{"n_layer": 10, "d_model": 512, "n_head": 4, "n_kv_head": 4, "head_dim": 128, "d_mlp": 1536, "vocab_size": 20898, "activation": "squared_relu", "norm": "rmsnorm", "norm_place": "pre", "norm_eps": 1e-06, "positions": "rope", "rope_base": 10000.0, "rope_fraction": 1.0, "qk_norm": true, "attn_scale": 0.118, "bias": "none", "tie_embeddings": false, "parallel_block": false, "extras": ["capped logits"], "init": "uniform", "init_std_qkv": 0.0255, "init_std_o": 0.0, "init_std_up": 0.0255, "init_std_down": 0.0, "optimizer": "adamw", "lr": 0.00113, "lr_mult_qkv": 0.5, "beta1": 0.9, "beta2": 0.95, "lr_head": 0.00668, "grad_clip": 0.5, "warmup_steps": 234, "schedule": "wsd", "decay_fraction": 1.0, "decay_shape": "linear", "final_lr_fraction": 0.1, "batch_tokens": 262144, "seq_len": 768, "doc_mask": true, "train_tokens": 1281000000, "steps": 4887, "dataset": "wikipedia_en"}
MLP neurons of a small language model. Each row is named by its layer, matrix (down: output weights) and neuron, and shows model dimensions 240-335. Each number is 500 + 50 x the weight over its row's rms, rounded and kept within 0 to 999. Numbers have three digits each.
Before each neuron's rows, "raises" lists the tokens whose logits its output raises most directly, leaving later layers aside.

raises: "estone", " as", " into", " onto", " together"
L4.down602:528546439509518476450498461460525437520467517503535497522479471552570442441500504464469547495435571566537503510418514514521567518480419525505463532373568462499413448540497524556376480520431521490448494551517464424579510421508518498547600547474477564550435527504531516472575459446490444511

raises: " use", "ts", " release", "-", "=="
L6.down1492:577615447480437451516426505535469520558467496591542527580575476478486500489568544506537484502506461458625455466598467559562512540538592490557503576444451475394475529506454434489490499431518584482582453567521549504460493455528437457447497495537495600496545506547466544577503541476516448513

raises: "ly", "era", "back", "ords", "per"
L7.down988:535508487463515468455406484383557415582452484423533452477526390446493583471561394492555550539518463528460480440508380457630532470554460547504418475479474503475540490491489537543378486533482512469528425538436508526460506483506410503516481449467512531490456497480502523499502577502491474543

raises: "com", "de", "co", "le", "band"
L7.down1495:580440482532534507426482514517542526512600507460525627479527522523517540585525404596503485487437554599583520508439508474539487467566484425548466469368441538456580494531576513504598488413563503478498369593482537471570469493459465469476501447511467451569501546569540540540480576546451651538

raises: " time", " scene", "side", "RC", "head"
L6.down79:473593519523504495481491472480494478456504516511554565364463489527478498462478573520577587485482548526524457465497588472546524454457474502607490542623541520538510514442544479467433447549509538437375558468534445515444546514451451560484572466527552586469475500466545570472558580538536465482

raises: " exception", " help", " goal", " consent", " objective"
L4.down1485:477494490567461521467510546562541554406551640492518489477491434504491587483514513448505588481388388398531492480513525426408566569458430435531518542473476498517564547543444477476505477381562506479441595594533479470517458495481423550520518453517513511532468520525461466520535563492475534460

raises: " seen", " heard", " known", " saw", " expected"
L7.down1053:459457559544472521529550503522571546539538492565538518600466550426377530508476488489420481574565473477550473548556525558488519485508536543473525485519443507503458475446507503495507503551451463496448462517485437486449509621500496553478466521423506498525507619494546514442479492532475543593

raises: " its", " Its", "ru", " respectively", "earing"
L6.down1430:506461426482644547569438450465502462535572495464475482500533504501539512570468553484474514601458544545416557465576518456520567508448482456476512476577508474424470526493486472475499565414533456524537584501478631414473585508506450526509567482482481461489469502535521534515565522507538503419

raises: "fer", "ft", "pe", "ks", "ber"
L4.down658:532517536469513530471477442477530439566447452463468482590444570568377498496471482547455446471445522528500502470526521498536448590489432483484463389458491501459462485438506500477493478585539541505547449461501464474464507472422456492458493517550503527481499613558446406521495559492556441553

raises: " children", " daughter", " daughters", " child", " they"
L7.down13:441556432505436440525483491493473446528522491553507363549400452518569423388440476457436505494537508530517559516476531454459467575480522521534411536635512526443462583517514483574538492478444536482457567526496395516473375507448504464549439482479513532447512498503494462467452363453389606487

raises: "'", "',", "hip", "’", " with"
L7.down308:510495497500527573557502437519577412451380546501420559461455426455509461455495462496392559505583545541500603463492458488509483476481487497402483502471476390511577475601582513503469481466492511528520516487553558484490524516510467534465525537492520500445521502499416514542539497448475478506

raises: " month", " year", " day", " week", " night"
L4.down290:496494538474379469544537568400508546465540535506421516526553388601539501409571466510560483435518563494538541510496524397531510508553573544508515539516508589444488506471509415545554492488498519555524524489537446463511424499474557471471361506512439432586516479398492479461478495455514485424

raises: " Inc", " Jr", " Ltd", " et", " age"
L7.down708:526510456509527462536554436468513470543467547520492568445452626479563460461407457535449519521455445468614474523483372441438437483451476402493437483459529477538530540536511481538535560499393530494480589457395486466465584516536412473455532428455545451501448507593428489471611528579517455391

raises: " was", " is", " has", " showed", " could"
L6.down610:508551458477556475577475559508460484495544405533469522479545429483494581414427474519487540478557501467425440473555515437504504424514533505497493534450472498479489484544517540559506509506489501580493501614468511546443534507560512564542554507487479465427496507412561547417526472490412513490

raises: " was", " has", " had", " needs", " is"
L6.down312:504518466462535603492421513507478449596454527418493523554517506492530477385515420472439504414678551469371463446611498450510371418513456524473450611472536489497495481496493537543487459533493503573528510511449507508505492498538427492613389540458509534464486560471423464533523516542459570548

raises: "ocene", "olog", "ate", "osm", "ς"
L4.down1511:540523547457564477537484509575560506583608528447520576543606564522477518498568476463464497476460456534464426416425520486437608575506481459514472488541452519518465524441525480408514458539570587436461463453476527557410390543514451442569498524512443528533492527525430522532497568464502541612

raises: "ly", " in", " because", " on", " among"
L6.down1212:514572560491455538504567538572578505535477518600491429562482426467618516492466417555468422597573510549474558461497508449496565600500504445461413505465522507571440407511434457509578513484480491403514483489488431482508490510536470511425528499453539519473542535487422525523597439520541448447

raises: " through", "through", " up", " until", " down"
L6.down250:502452457504485422503570468590466496556470512529561357472584470531574516471480543480482380512548577464488410551453581568469498569452481455545492562494492506441534511546504563569521363501462566479675432510464504451506407477543504459389572520462388536538486440477546443451515514503495471588

raises: "ook", "we", "weight", "ades", "ears"
L4.down652:468520512513512529529591436469547449545512453490452532580523564444469534511516464518505473491460548393440483423512533472529540441476431534466486452455481462477459560487533631497489552479494520549551509469548531465517489459521487459487521495454482590549579540492532520612463397474410597522

raises: " this", " that", " these", "ö", "})"
L6.down535:511405549537499529505511527454571434433444504555607589607500541477481513445512531569390475536467618541539501525467487456549483516576428559473518476477509554475527467505448476546522558399553417490547489520563500512422594453508542433471406533533427578497579531512477488539516476564449421477

raises: ".", ".”", ".)", ".,", " He"
L7.down535:455522545468548418548490508475451392445476544533401438487544464492529520495576464516486497509518433508466401387469469552466517449493522449465522479515506507437454536585600597514509489549489479484554584470462539541394510474522552413479451586521511480507489478533438452417613449458513468607

raises: "right", ")===", "cent", " short", "ock"
L7.down477:525530498333462449437580479554576521515573449498519502475539472408597570431517541536435444450439489501487476594525569542481429489486471543512395513515459561476560542450485541570529447475422463542568622422391571525530480463376532439521593499371504452566531527553465436483561479475415555524

raises: "s", "ords", "rist", "ress", "ock"
L7.down659:488464531547543426382529456491551535495498521459532534570454584396501454466489519500530431430468473542522458459471484525530472539482596574521498484469503532470473562523563547468396416469540430448362414479540443524444563517580506521469499471520444628487542517492484459521547563577511503603

raises: "s", "sa", "ny", "selling", "ming"
L7.down1208:508412520607567556462571454468447501470546415560373542477473540434543445474396429545529439454545467472394501435523482478521437488526558428400488601603462452527529483587562540462553417484448525582573409500578523532451546562490499470555499514538510450510562593477569418454469592531509418575

raises: " all", " few", "ict", " enough", " how"
L6.down747:555461540519464461472438475594545561495436462474461489534477492458468452425557499455483425518426421417537463520460489518498468532458478471506521580476532502458492536506385536547537489543540450487533502375505449540520451444503550499555438540518556587481435446446512539503522499540580527536

raises: ")", "”", " 1884", " 1860", " 1894"
L6.down1443:508528529532496453561508496449480565530514455498481582554445448504494441516510563540483544461552535576461440585569458546558412472497463534460546487599498503471593476521444500476544425490531577497553623461467564481544484445476554478564538413470526467556455553575476523497617426516438491443

raises: "ich", "na", "ichi", "itch", "chi"
L4.down26:500469520418482483476517562498496525428546476562427480468535610519516515447537493481490486477465479571520530521470490480402564475480448520447511509455577446478551510386465576469547536441474568534411479490442544369447614465529562559523466504535504461524423500418575481458535514520577494523

raises: " up", "argo", "up", "o", "ares"
L7.down937:519550483509505522418613451529617522498517478529538532485458479511425363478556522466471525569447587498524485434533446518467506501467448457553538463432467523515483508456459496531466455551544528451444513457540386508486609520522528455466535552563396499529430433516523488500526547479473502452

raises: " Year", " Season", " year", " week", " the"
L6.down238:471459501535465424538531544450551603544544515559463514548454455533477494569506460614461589411474525469549540560542527486514423531513636517530467526559446500466538581462536479527618468463561520424495463505448466511502581651558515478511503559516468556536514494538523488533467528489510432493

raises: "ella", "ell", "ure", "el", "ellar"
L7.down443:465482529511487600531588402435454459506583499442500547523410441515516485502509516490522484485483531508573437521551440563500501518532521523455475480519461441462574473576564462519466428517555458569534528506498430504579540487535533488468497465477500440458409517486452460457506479458481596408

raises: "ing", "ening", "ens", "s", "ological"
L6.down170:530414576523400509601531511534502488454473507484527504548450490405520493619555515448501603476501576466479442485508555435494490543357515516516549539474464394564482524546491529457524509504488473557469482450488477531515589564465514562452472427560510447501542428477513458504461477493514510522

raises: "\")", "\"),", ".)", "\",", "\")."
L6.down421:521433447436538528521466576533520540505457496527481498511497511488418485462601495500534584541483515620562502473490376481463577456505570523469544511497483511415515475483479496508492484525459363479437552412569503446625478491509442584428499606510466563371504497488504513430472485433511455530

raises: ".", ".;", "ensive", ".\"", ".”"
L6.down297:519578543409495528491485383483491500454480506477521502472460574443424456539555544496446516451463388602478477491432510489476464544495486476472473502455538503546447553486559570519501582482536471491551515446445442494447502526565533546497476568545544489483511546485465485494580563473471553543

raises: " such", " like", " including", "ti", "stitutes"
L6.down1286:373535423528417425436534469481392529485403524458566450530617567530580486529526451517508537583422532539491451520576527553569451582514546527440505498536497474391575460485505537580501501459439554506565490443496533509494578476512586506429532463519493485462504476470522489513479549449446459491

raises: " son", " child", " its", " his", " daughter"
L6.down230:545557499497502516552554559533510506474503512488475471461504575470545463346444446522553562567558542540418488511543557430532517509528490517467447539535578542404473446469416564524575451399436500476540567499536475449497516502550416467527463521500498478552525557515553428571464454481507521450

raises: "ast", "amed", "ae", "acy", "ause"
L4.down185:614446530487506507445529543477417438481451413439453499530572495510470440515587508571584483569450447515490521419512468559462431488460486531512527348487379521524447663449473488541383480526437506534431498471439529537515484449509533553468610475476452505485519489527445430554500550432476468517

raises: " by", " above", " in", " here", "ly"
L6.down1141:415555567439460369480620474492448513511455537467500417524421510551491467549485468494477433477462571559528465482452460408478498510493472458477423514452594451546443528433553467539504489627464448466490487542565492491567519455510437516451494527516474423477469488416470435562439388516532473595

raises: "/", "\")", " mm", "\").", "im"
L6.down982:522491476460506495475558521537545555496471481515396449501475518481486538453611507536373563573547528578635422483519497460485593471443532403537485575530427489427490567546463529473533511505523549448466513481529468508488534459430411479496521473410518461455490522558527491493446474501561438379

raises: " could", " is", " was", " has", " did"
L4.down510:494518556490547528565514479472430477503553427547494454511456403511459544487451483459488420593605556466402435458509522558509497390453490549501534514407430515524406493525473528549487466513555454471498542625474433518455476483493466608585555542512403423469539601493528506470477456528423457569

raises: "mates", "mate", "ity", "ities", "bed"
L4.down930:486501432494466537422472517489511448548566596503486501444463486570568372499480447498479546482423510480563525526431493462575594497456487499537499509489484456480450554483454432493470561572510475383463515434520484519480490494547440426524507566496444499527445513475502470504446438553458560498

raises: "ood", "ank", "akers", "ice", "ower"
L4.down1407:569636493468514514512575518442556472513467502506427576541537495483493580398479409450533569532526513502490527420501541486530525448546476418417469523480565459558474536538437508467492482485582484494517509572533505510423490485479475575425506538441512509600516460451504548423437616532501521433

raises: " of", "of", " Of", "er", "ially"
L4.down1285:398506524536432457398437565527546488524493411540535496507568597550459532473565522512546494538447435466413458554563528429448534583533467396520538467482507560573473561505431500434594460549533516405527549461467557489523582515548361583463450514518518505495552494477500481489494488489552529439

raises: " its", " his", " whether", " their", " how"
L6.down878:525504498526521473592511586525569495440525510465569516466584530468476467500554538538459519504556559430373480475433536524595473606577510504513450557512509428527492542556416489440467423418463490468580507528522491539480524453545485485532541397492606523514514442536409461462511444447457410571

raises: " its", " their", " itself", " themselves", "ably"
L7.down1044:572485433537589493555433489470436490491560494448562481442528495443397488446500491512537438562447515515504564471562534466556485481566465466493569516480519472583561477472483480467449371568456517448436532419597451529461426449478537415467495452515562585531503543552504545553519532487480372520

raises: " the", " son", "wards", " section", " one"
L7.down328:457443535422492468490483470543524528599576494497610470513610522491512572606441534506506401478408592522419431413502418486458437466550613529501516572517477548491561480389448473495554499506577460492571493546524556517515527599580521498552427432619437440423552498574486461439508574487485405451

raises: " drums", " bass", " vocals", "ctor", " guitar"
L6.down776:527510553427406512573547508545567539513509510485452451592440453453542528479492492482517489514595617545456555500489559541479508533492484598444591482523460406450580415515551512532490441451463574500494510532504396461477469508434539504462533453467512479542524471506553439442507488612471541592